From a checkpoint of a small transformer trained on Wikipedia.
Size: 9 layers, MLP 3072 tanh GELU.
Architecture: LayerNorm before each block, tied embeddings.
Training: a variant of Adam for these matrices, 14777 steps.
MLP neurons of a small language model. Each row is named by its layer, matrix (up: input weights) and neuron, and shows model dimensions 304-367. Each number is 50 + 15 x the weight over its row's rms, rounded and kept within 0 to 99.
Before each neuron's rows, "fires on" lists the tokens most often at its 100 highest values on Wikipedia text that the model never trained on. A number after a token or word is its count.

fires on: " and" 78, ":" 17
L3.up1514:79 52 42 54 50 38 62 62 50 78 42 51 48 40 49 54 42 56 74 65 83 40 66 44 14 17 56 48 74 18 44 63 34 48 51 58 49 50 67 59 59 50 44 41 45 53 35 56 45 47 45 59 36 52 63 65 38 47 53 49 42 57 51 40

fires on: "1" 27, " round" 17, "2" 14, "0" 8, "9" 7
L3.up727:58 68 62 53 37 33 55 63 37 57 67 41 56 62 58 51 47 48 55 84 59 64 44 55 50 76 31 60 53 38 59 35 48 63 32 42 35 63 61 48 55 64 39 63 38 59 27 31 38 36 63 65 58 48 37 61 43 45 30 69 36 55 34 52

fires on: ":" 86, "–" 9
L3.up1348:60 22 61 65 47 66 23 55 56 74 17 34 54 39 91 60 06 34 67 63 64 49 79 64 53 52 77 33 49 61 67 31 41 72 51 62 71 38 51 64 37 50 45 63 58 59 30 50 44 55 55 57 57 72 39 34 62 43 53 41 56 44 33 52

fires on: " was" 33, "ly" 6, " been" 6, " is" 5, " also" 4
L3.up402:35 50 36 74 71 31 61 55 48 59 44 42 30 27 58 59 47 59 83 30 44 47 65 53 38 39 36 53 85 51 76 50 71 59 56 57 77 39 35 32 35 68 39 94 62 52 53 75 57 58 43 45 61 27 55 26 41 16 28 37 69 44 65 40

fires on: " to" 22, " a" 13, " as" 7, " into" 6, " /" 6
L3.up2090:45 43 41 47 30 66 33 46 37 63 40 27 45 48 72 57 46 61 61 24 52 24 69 52 40 35 41 50 61 57 56 52 52 48 42 66 70 53 48 67 46 35 23 68 51 64 13 46 55 52 49 42 73 60 35 44 39 54 42 58 38 15 30 49

fires on: "'" 16, " to" 15, " the" 15, "," 11, " for" 8
L3.up1928:50 37 36 63 76 37 19 14 45 47 70 34 39 48 64 57 42 78 54 43 61 46 45 49 44 44 45 33 67 22 51 44 19 34 45 31 61 63 48 63 56 54 45 51 74 41 66 82 47 37 57 60 34 47 72 53 45 47 67 58 61 23 58 62

fires on: "0" 24, " death" 17, " died" 15
L3.up348:48 71 43 50 62 66 45 27 44 38 64 49 70 57 55 51 47 41 57 71 73 54 35 35 31 47 34 61 52 38 53 61 41 47 52 46 43 40 39 66 61 28 24 48 67 52 55 74 54 63 65 45 36 42 42 59 52 50 47 36 31 30 66 28

fires on: "," 22, " in" 18, "m" 8, " on" 6, " of" 5
L3.up1177:25 71 34 69 39 69 50 40 88 40 38 22 47 57 64 46 38 21 46 47 66 70 61 28 57 40 86 36 52 37 39 52 73 69 53 56 55 55 42 42 73 26 54 63 52 48 55 77 52 63 39 58 49 65 69 39 44 38 71 34 45 39 30 44

fires on: "ak" 18, "end" 13, "t" 7, " come" 4, "ut" 4, "on" 4
L3.up1643:36 70 45 47 42 30 32 21 56 63 62 36 16 56 68 51 32 35 38 43 58 48 28 66 58 35 78 50 69 40 45 36 59 35 55 49 47 64 40 52 60 37 45 40 44 68 56 50 67 40 52 42 86 46 61 67 49 40 54 57 78 59 63 64

fires on: "\n" 23, " was" 8, " is" 8, "'" 7, " a" 6
L3.up987:45 55 67 53 44 56 42 38 52 24 60 50 21 50 81 63 44 21 68 53 72 58 55 48 36 48 35 63 53 38 54 67 46 47 41 41 65 38 50 28 60 48 49 74 53 46 39 47 58 51 32 37 68 25 47 60 24 40 45 45 38 07 41 50

fires on: " of" 54, "4" 6, " " 5, " that" 4, " those" 4
L3.up2317:51 41 51 72 26 47 61 53 59 56 36 79 40 51 49 39 46 64 60 50 33 39 50 19 41 52 38 50 76 55 35 27 59 57 05 36 33 60 74 33 31 41 36 78 59 46 39 57 53 68 43 76 73 54 57 39 34 41 44 51 53 44 49 71

fires on: "." 18, "o" 13, "er" 11, "ar" 10
L3.up2538:54 39 39 67 76 38 56 36 45 44 66 44 33 55 56 49 30 59 92 69 58 44 50 55 26 44 72 52 47 39 33 40 41 61 46 50 58 55 42 77 57 43 36 48 52 64 17 61 66 37 61 51 46 32 49 52 48 61 67 51 19 50 81 53

fires on: "," 20, " that" 15, " -" 13, " and" 9, " –" 5
L3.up1897:51 68 28 46 47 51 46 46 57 57 42 39 18 67 36 54 44 56 57 45 86 47 85 51 46 45 41 84 67 54 69 48 52 45 69 55 48 41 34 30 53 68 54 46 42 29 41 65 45 49 60 62 27 64 51 32 31 63 65 54 38 58 41 52

fires on: "," 71, "E" 9, "T" 6
L3.up615:57 37 46 53 44 34 51 30 55 39 53 57 52 64 54 57 50 42 52 72 54 40 84 26 59 47 53 72 31 41 59 45 54 63 34 34 55 73 51 43 44 70 58 63 52 41 50 38 32 62 50 53 42 41 48 23 56 54 67 60 65 36 28 58

fires on: " out" 27, "," 26, "nder" 4, " –" 4, " " 4
L3.up521:22 31 19 59 42 29 76 20 31 45 52 49 45 75 54 54 43 62 61 80 61 52 37 41 37 34 83 47 53 70 47 54 38 53 75 55 56 61 58 41 24 45 29 63 63 68 32 55 75 43 56 71 35 38 26 27 72 20 46 69 19 40 45 68

fires on: " is" 37, " and" 7, " was" 6, " are" 4
L3.up681:23 63 46 44 58 48 60 18 20 29 33 47 48 41 44 52 30 39 50 16 98 37 91 34 38 70 24 46 70 52 57 77 56 67 64 79 77 49 41 35 66 36 37 56 50 58 28 40 62 44 52 56 51 21 45 29 46 60 37 50 56 48 33 31

fires on: " en" 17, " de" 11, " De" 10, " Ben" 8, "erald" 6, "." 5
L3.up1099:55 84 34 49 40 55 81 49 82 52 51 58 49 49 58 57 45 45 65 54 27 40 56 52 26 44 38 51 87 33 30 54 17 50 50 55 62 77 45 48 62 56 37 37 46 58 32 54 66 57 64 37 60 38 52 65 58 68 49 54 46 62 70 63

fires on: " St" 25, " Col" 11, " New" 9, " For" 7, " " 5
L3.up442:50 55 41 45 29 61 62 35 61 50 38 58 39 45 64 61 25 66 59 82 24 43 36 73 04 62 69 42 75 41 58 54 32 47 39 63 42 21 65 64 37 55 52 22 41 60 49 61 40 67 42 50 68 38 63 16 36 72 69 29 53 66 63 48

fires on: " of" 57, " how" 8, " on" 7, " the" 5, "'" 4, " that" 4
L3.up1372:35 42 55 94 53 78 46 26 65 38 35 48 46 40 48 45 41 76 62 81 84 70 64 37 26 53 38 48 58 23 36 64 91 47 31 50 52 44 47 49 42 47 38 40 59 19 72 42 46 20 61 63 57 53 60 25 32 51 58 56 64 26 80 51

fires on: " to" 24, " at" 9, "/" 8, ");" 8, " into" 6, " in" 5
L3.up68:38 56 45 70 41 65 71 59 69 61 59 59 83 38 58 53 60 50 48 61 44 58 25 31 32 69 76 57 73 56 65 42 41 44 24 34 86 41 48 27 41 73 29 61 39 38 41 48 41 81 60 61 56 35 59 80 32 56 48 51 34 64 65 62

fires on: "0" 26, "id" 11, "ad" 6, " and" 6, " except" 5, "1" 5
L3.up2845:56 51 40 72 38 58 50 18 65 56 59 27 37 54 80 59 55 30 50 57 41 72 79 25 51 60 51 38 86 63 41 44 19 38 65 53 80 41 57 65 67 46 46 40 43 41 62 51 99 66 63 66 49 49 32 50 35 69 46 58 31 58 37 50

fires on: " " 75
L3.up2785:39 62 50 48 34 37 72 44 40 26 35 56 67 09 66 60 31 55 34 64 47 26 55 60 61 30 43 68 52 48 34 89 46 57 49 26 37 45 62 46 44 16 57 36 51 45 63 67 40 50 47 63 48 67 56 34 18 61 61 52 70 50 33 38

fires on: ":" 16, " ." 12, " not" 10, " only" 5, " Who" 4, "I" 4
L3.up1250:55 53 38 62 44 39 35 67 54 57 43 64 33 47 62 61 55 48 37 70 59 68 75 27 30 66 44 31 69 61 58 54 63 55 60 64 55 69 50 41 58 55 56 68 62 47 32 41 48 41 41 64 53 51 40 48 58 25 49 38 60 21 51 47

fires on: " as" 16, " name" 15, " named" 10, "-" 7, " called" 7, "in" 5
L3.up1607:56 51 62 57 40 60 46 61 79 60 50 32 67 67 54 49 49 63 59 77 52 69 70 62 34 35 35 69 52 56 46 41 24 55 48 50 55 70 77 27 28 50 47 47 63 38 28 55 35 55 92 56 51 31 33 51 45 66 46 59 37 35 72 42

fires on: "\n" 44, "." 28
L3.up2922:36 60 57 50 60 30 60 54 35 38 62 55 53 63 79 51 35 59 56 49 31 81 52 44 34 39 46 29 54 39 70 58 51 81 73 33 57 38 66 58 53 49 36 46 65 18 51 49 55 69 50 47 70 27 63 32 29 57 41 57 40 60 40 26

fires on: " R" 48, " r" 12, "R" 10, " st" 6, "%" 6, " sp" 5
L3.up1055:74 27 36 45 69 12 22 45 42 74 64 17 28 37 64 50 41 80 56 55 56 60 54 49 51 73 40 36 55 75 71 55 57 61 58 36 72 66 47 41 11 57 35 63 59 44 60 43 36 65 53 75 60 55 44 45 57 41 48 40 50 28 64 61

fires on: "th" 50, " first" 14, "st" 8, "enth" 5, " second" 4, " Second" 4
L3.up1058:40 50 43 43 41 59 23 57 38 52 58 51 49 51 60 56 63 41 59 90 53 50 55 67 50 49 32 67 66 62 50 32 53 30 54 54 37 50 68 42 58 46 63 63 44 34 20 52 37 36 57 55 68 65 48 52 38 45 60 49 37 33 53 59

fires on: "]" 20, ")" 15, "1" 12, ":" 11, "0" 9, "4" 5
L3.up2735:59 45 55 30 52 36 67 51 61 68 72 62 56 80 44 50 38 52 47 52 55 59 57 80 46 61 73 45 65 40 45 56 73 67 45 55 54 70 48 35 40 73 60 48 62 55 66 53 53 25 57 30 34 42 65 51 39 44 34 31 40 32 47 52

fires on: "in" 30, " In" 13, " as" 8, " in" 7, " Jul" 6
L3.up1321:75 36 38 47 50 53 68 32 64 46 49 37 43 61 51 58 67 42 76 52 52 74 53 43 37 55 50 54 49 54 59 52 36 74 42 45 76 63 45 50 36 39 61 39 66 66 45 29 72 43 51 27 54 42 68 48 52 65 44 61 44 24 73 51

fires on: " S" 42, "g" 7, "p" 5, "o" 4, "IA" 4
L3.up1141:76 47 47 65 55 56 18 80 34 70 80 24 34 42 53 66 67 69 53 57 55 55 68 36 50 47 70 37 50 66 50 35 65 38 60 43 42 44 55 48 42 55 43 44 59 30 74 84 68 50 50 43 52 34 34 52 51 67 49 74 30 59 61 41

fires on: " m" 33, " n" 14, " var" 9, " correspond" 5, " more" 5, " tr" 4
L3.up1955:55 20 61 74 71 71 24 68 39 72 69 43 52 51 46 43 57 46 39 16 54 47 73 62 62 65 43 65 43 33 58 54 76 54 39 33 57 53 47 67 66 58 53 72 64 65 67 48 65 57 63 67 65 55 75 61 36 34 52 42 42 51 42 49

fires on: " |" 27, " and" 14, "N" 10, " including" 7
L3.up601:10 38 50 29 45 30 50 19 45 56 39 36 45 59 57 40 36 61 55 36 56 56 42 29 45 32 44 28 47 43 52 84 33 56 11 28 64 55 58 29 65 50 46 39 50 59 68 55 41 44 70 45 60 29 69 45 47 56 57 42 48 54 45 45

fires on: " M" 62, " P" 38
L3.up837:40 65 64 42 48 47 79 33 57 68 74 51 66 60 64 69 37 19 44 72 48 42 78 52 42 61 28 51 44 37 51 53 43 52 30 45 58 27 73 45 42 36 52 42 51 50 43 54 56 63 65 40 41 73 50 45 27 63 41 60 49 67 31 80

fires on: ":" 31, "ase" 15, "ake" 12, " Ad" 12, " ad" 4, "/" 4
L3.up224:61 73 64 48 35 59 54 49 53 35 28 41 36 35 80 59 39 55 59 78 23 63 47 44 19 37 33 44 68 49 60 42 18 43 46 57 57 72 50 60 56 67 49 72 46 42 21 38 40 65 71 52 63 37 40 83 69 28 67 48 67 49 47 40

fires on: " (" 16, " as" 14, " to" 10, " with" 5, " called" 5, "ly" 4
L3.up1649:41 88 68 56 40 59 39 73 37 26 31 56 59 36 50 59 45 65 37 31 45 26 59 51 52 52 30 62 49 46 54 36 46 48 17 69 53 55 66 78 45 55 49 37 44 46 28 77 50 36 55 58 56 40 26 45 35 45 53 21 52 41 32 47

fires on: "," 74, " and" 4
L3.up2966:35 59 56 85 54 54 68 27 49 68 37 49 67 34 58 61 37 66 38 47 40 33 77 27 69 29 66 51 39 45 17 48 47 48 25 54 60 57 65 45 73 44 42 51 61 38 59 57 66 60 80 58 59 47 37 53 43 36 52 55 18 58 56 67

fires on: "e" 24, " Ne" 11, " Re" 9, " Me" 7, " Te" 6, " an" 4
L3.up2046:33 73 29 52 37 48 47 76 50 69 33 22 58 40 50 60 40 72 70 49 36 49 59 36 60 65 45 28 64 50 12 69 53 54 41 47 52 58 29 51 46 34 53 51 56 50 47 47 65 32 58 36 50 64 83 48 39 63 61 32 32 64 44 37

fires on: " and" 24, " +" 21, " dis" 10, "/" 6, " or" 5, " (" 5
L3.up2334:42 49 38 36 34 71 43 58 33 59 54 56 60 45 56 50 38 31 68 58 57 26 45 34 27 42 53 41 58 82 34 99 37 63 30 66 87 68 68 56 44 42 27 61 50 40 67 39 61 48 55 47 67 30 47 59 51 57 69 55 44 18 43 54

fires on: "es" 18, "os" 13, "ens" 9, "ors" 7, "ord" 5, " Ros" 5
L3.up853:51 67 52 60 57 51 45 27 51 72 52 23 38 51 60 46 16 31 55 56 38 67 48 34 56 41 44 14 71 85 29 71 38 51 53 48 70 69 30 46 31 44 37 40 59 45 63 47 51 35 57 65 60 37 84 41 50 62 66 40 31 66 49 41

fires on: "0" 19, " Sp" 13, " sp" 12, " cond" 6
L3.up2689:30 46 31 68 47 24 36 47 42 57 84 35 48 60 61 72 35 74 62 44 55 44 39 37 38 58 53 37 65 44 55 37 63 49 59 39 49 54 62 50 76 37 46 40 79 68 57 44 83 66 58 60 50 62 45 36 55 59 64 14 22 67 34 40

fires on: ";" 17, " with" 10, " which" 9, "ing" 6, " example" 5, " except" 5
L3.up2734:46 77 60 54 53 25 40 34 49 56 50 41 63 57 40 61 54 49 37 75 49 39 63 49 60 28 43 77 35 34 74 54 30 79 74 32 51 52 50 64 56 37 47 57 72 29 52 72 49 62 50 58 60 48 21 37 61 42 42 35 56 22 46 30

fires on: "M" 14, "T" 12, "U" 12, "F" 11, "O" 10
L3.up1232:21 71 27 68 45 49 39 37 53 40 59 15 55 69 51 72 57 55 72 62 51 43 70 32 41 39 43 38 50 49 52 46 48 52 29 46 32 62 71 54 57 57 43 45 64 60 71 59 43 60 64 40 63 51 53 23 77 67 41 47 39 39 39 68

fires on: " R" 60, "R" 33
L3.up2253:69 63 60 54 66 64 20 53 40 62 48 40 45 52 67 55 54 65 46 58 43 66 64 24 53 60 28 21 63 32 51 88 46 42 76 29 43 48 54 56 54 57 69 56 54 26 57 45 67 32 65 56 48 22 38 40 28 52 57 38 86 39 44 52

fires on: "qu" 17, "ari" 15, "e" 11, " Pe" 8, "6" 6, "me" 6
L3.up231:47 66 45 45 65 58 32 30 56 52 30 31 48 45 53 55 39 49 65 46 72 54 41 74 52 85 27 57 82 58 23 54 61 55 57 41 38 57 52 37 42 68 23 48 55 30 80 49 57 56 61 58 56 74 56 76 51 64 43 45 17 57 31 61

fires on: "," 53, "6" 17, "7" 7, "." 6
L3.up162:32 42 45 55 41 24 81 23 58 58 70 40 30 48 72 60 40 76 46 25 41 46 48 33 33 71 55 43 34 47 87 50 58 48 49 31 60 28 59 01 43 35 52 48 64 46 37 57 68 16 45 47 51 38 73 36 36 45 42 61 15 43 64 63

fires on: "ok" 12, "od" 10, " Nov" 8, "og" 7, " Back" 7, " Platform" 6
L3.up550:63 58 35 92 47 60 41 43 33 58 47 35 59 28 76 47 47 58 47 45 44 66 55 26 36 50 46 42 30 33 31 64 39 44 61 22 33 36 69 76 46 43 44 48 47 35 67 79 54 35 71 69 37 52 77 61 46 71 40 46 42 46 65 75

fires on: " in" 23, " through" 16, " Records" 7, " " 5, " feature" 4
L3.up979:26 76 43 56 32 52 37 30 22 51 39 30 54 43 53 55 45 37 57 41 37 50 61 60 46 46 72 36 49 57 55 69 58 32 65 56 24 44 54 30 76 38 25 31 88 57 52 58 41 48 47 77 44 32 68 51 70 63 68 55 56 45 36 35

fires on: " as" 22, " so" 18, " Bo" 7, " B" 7, " Mo" 7, " So" 5
L3.up459:61 15 49 57 34 50 68 40 47 33 33 57 62 46 45 56 36 65 66 57 58 17 41 37 47 68 71 51 29 05 54 48 45 83 44 50 57 20 71 69 25 52 35 27 43 71 41 46 29 44 47 71 61 73 44 47 51 34 49 49 23 61 42 64

fires on: " of" 15, "'" 9, " Ministry" 9, "ist" 8, "ğ" 5, " Affairs" 5
L3.up527:35 91 48 43 70 76 44 45 27 71 98 46 32 61 77 56 47 64 68 74 65 83 62 50 18 58 44 41 63 42 52 77 61 33 35 49 58 59 45 67 42 64 57 77 66 32 70 29 57 52 70 62 63 55 94 53 46 50 50 52 22 55 37 29

fires on: " of" 25, "\n" 14, " w" 14, " and" 11
L3.up2379:37 47 35 55 62 44 57 59 34 61 46 36 70 52 35 47 37 61 64 47 74 37 45 50 44 73 59 61 64 29 33 46 62 45 35 48 62 64 54 50 40 59 44 55 29 44 61 33 50 52 47 67 46 77 67 52 41 50 45 57 47 29 76 55

fires on: " per" 21, " inter" 17, "Ar" 14, " R" 12, " re" 9, " cont" 5
L3.up1065:51 63 39 34 49 45 35 41 49 61 56 43 17 87 69 54 56 71 56 46 59 51 63 00 45 39 27 35 70 64 51 79 57 66 59 46 93 23 69 34 74 47 40 51 59 55 56 46 93 48 48 61 57 24 22 49 32 50 53 46 48 36 46 48

fires on: "9" 18, " Sam" 11, "ran" 7, "oul" 7, "han" 5, "st" 4
L3.up1184:52 51 42 44 64 53 43 17 54 81 43 42 41 49 72 56 30 42 50 30 39 40 66 58 29 52 70 18 49 65 47 36 02 35 51 42 43 54 33 67 70 31 67 49 58 37 64 56 46 56 61 45 62 51 66 44 37 71 92 43 61 66 32 37

fires on: " also" 30, " has" 11, " have" 10, " never" 8, ":" 5
L3.up137:64 47 55 69 55 28 55 53 37 52 68 46 50 67 55 64 60 47 45 54 53 55 76 48 32 68 57 61 72 50 53 39 62 35 64 16 44 27 64 62 62 17 32 42 56 58 46 75 57 25 52 69 58 47 79 47 65 73 60 26 56 48 34 46

fires on: " where" 32, " As" 11, "′" 11, "5" 7, " for" 6
L3.up347:59 67 34 55 46 30 26 40 44 52 38 23 55 57 68 63 46 56 63 72 28 54 76 61 29 42 68 43 56 51 23 62 58 54 38 60 53 62 61 27 58 45 48 36 86 41 66 54 61 54 55 51 50 56 38 55 50 34 41 46 56 46 44 46

fires on: " f" 21, " F" 17, " p" 12, "et" 8, " st" 6, "is" 5
L3.up632:56 69 45 45 34 42 54 51 44 42 56 41 30 45 81 58 50 60 59 41 66 56 49 51 51 60 69 38 54 35 53 74 43 68 00 64 58 26 23 61 50 19 55 60 24 56 49 38 78 44 67 63 65 73 35 32 34 48 38 55 24 55 71 50

fires on: " |" 25, "al" 8, ":" 7, ")" 7, " " 6, "ly" 5
L3.up3001:64 80 55 46 53 63 64 71 65 55 54 57 59 60 68 41 44 41 20 73 46 30 54 65 44 09 43 64 64 28 43 26 61 47 23 76 54 43 34 63 39 64 75 39 52 42 45 44 55 48 40 44 75 63 68 48 45 61 29 52 47 28 31 43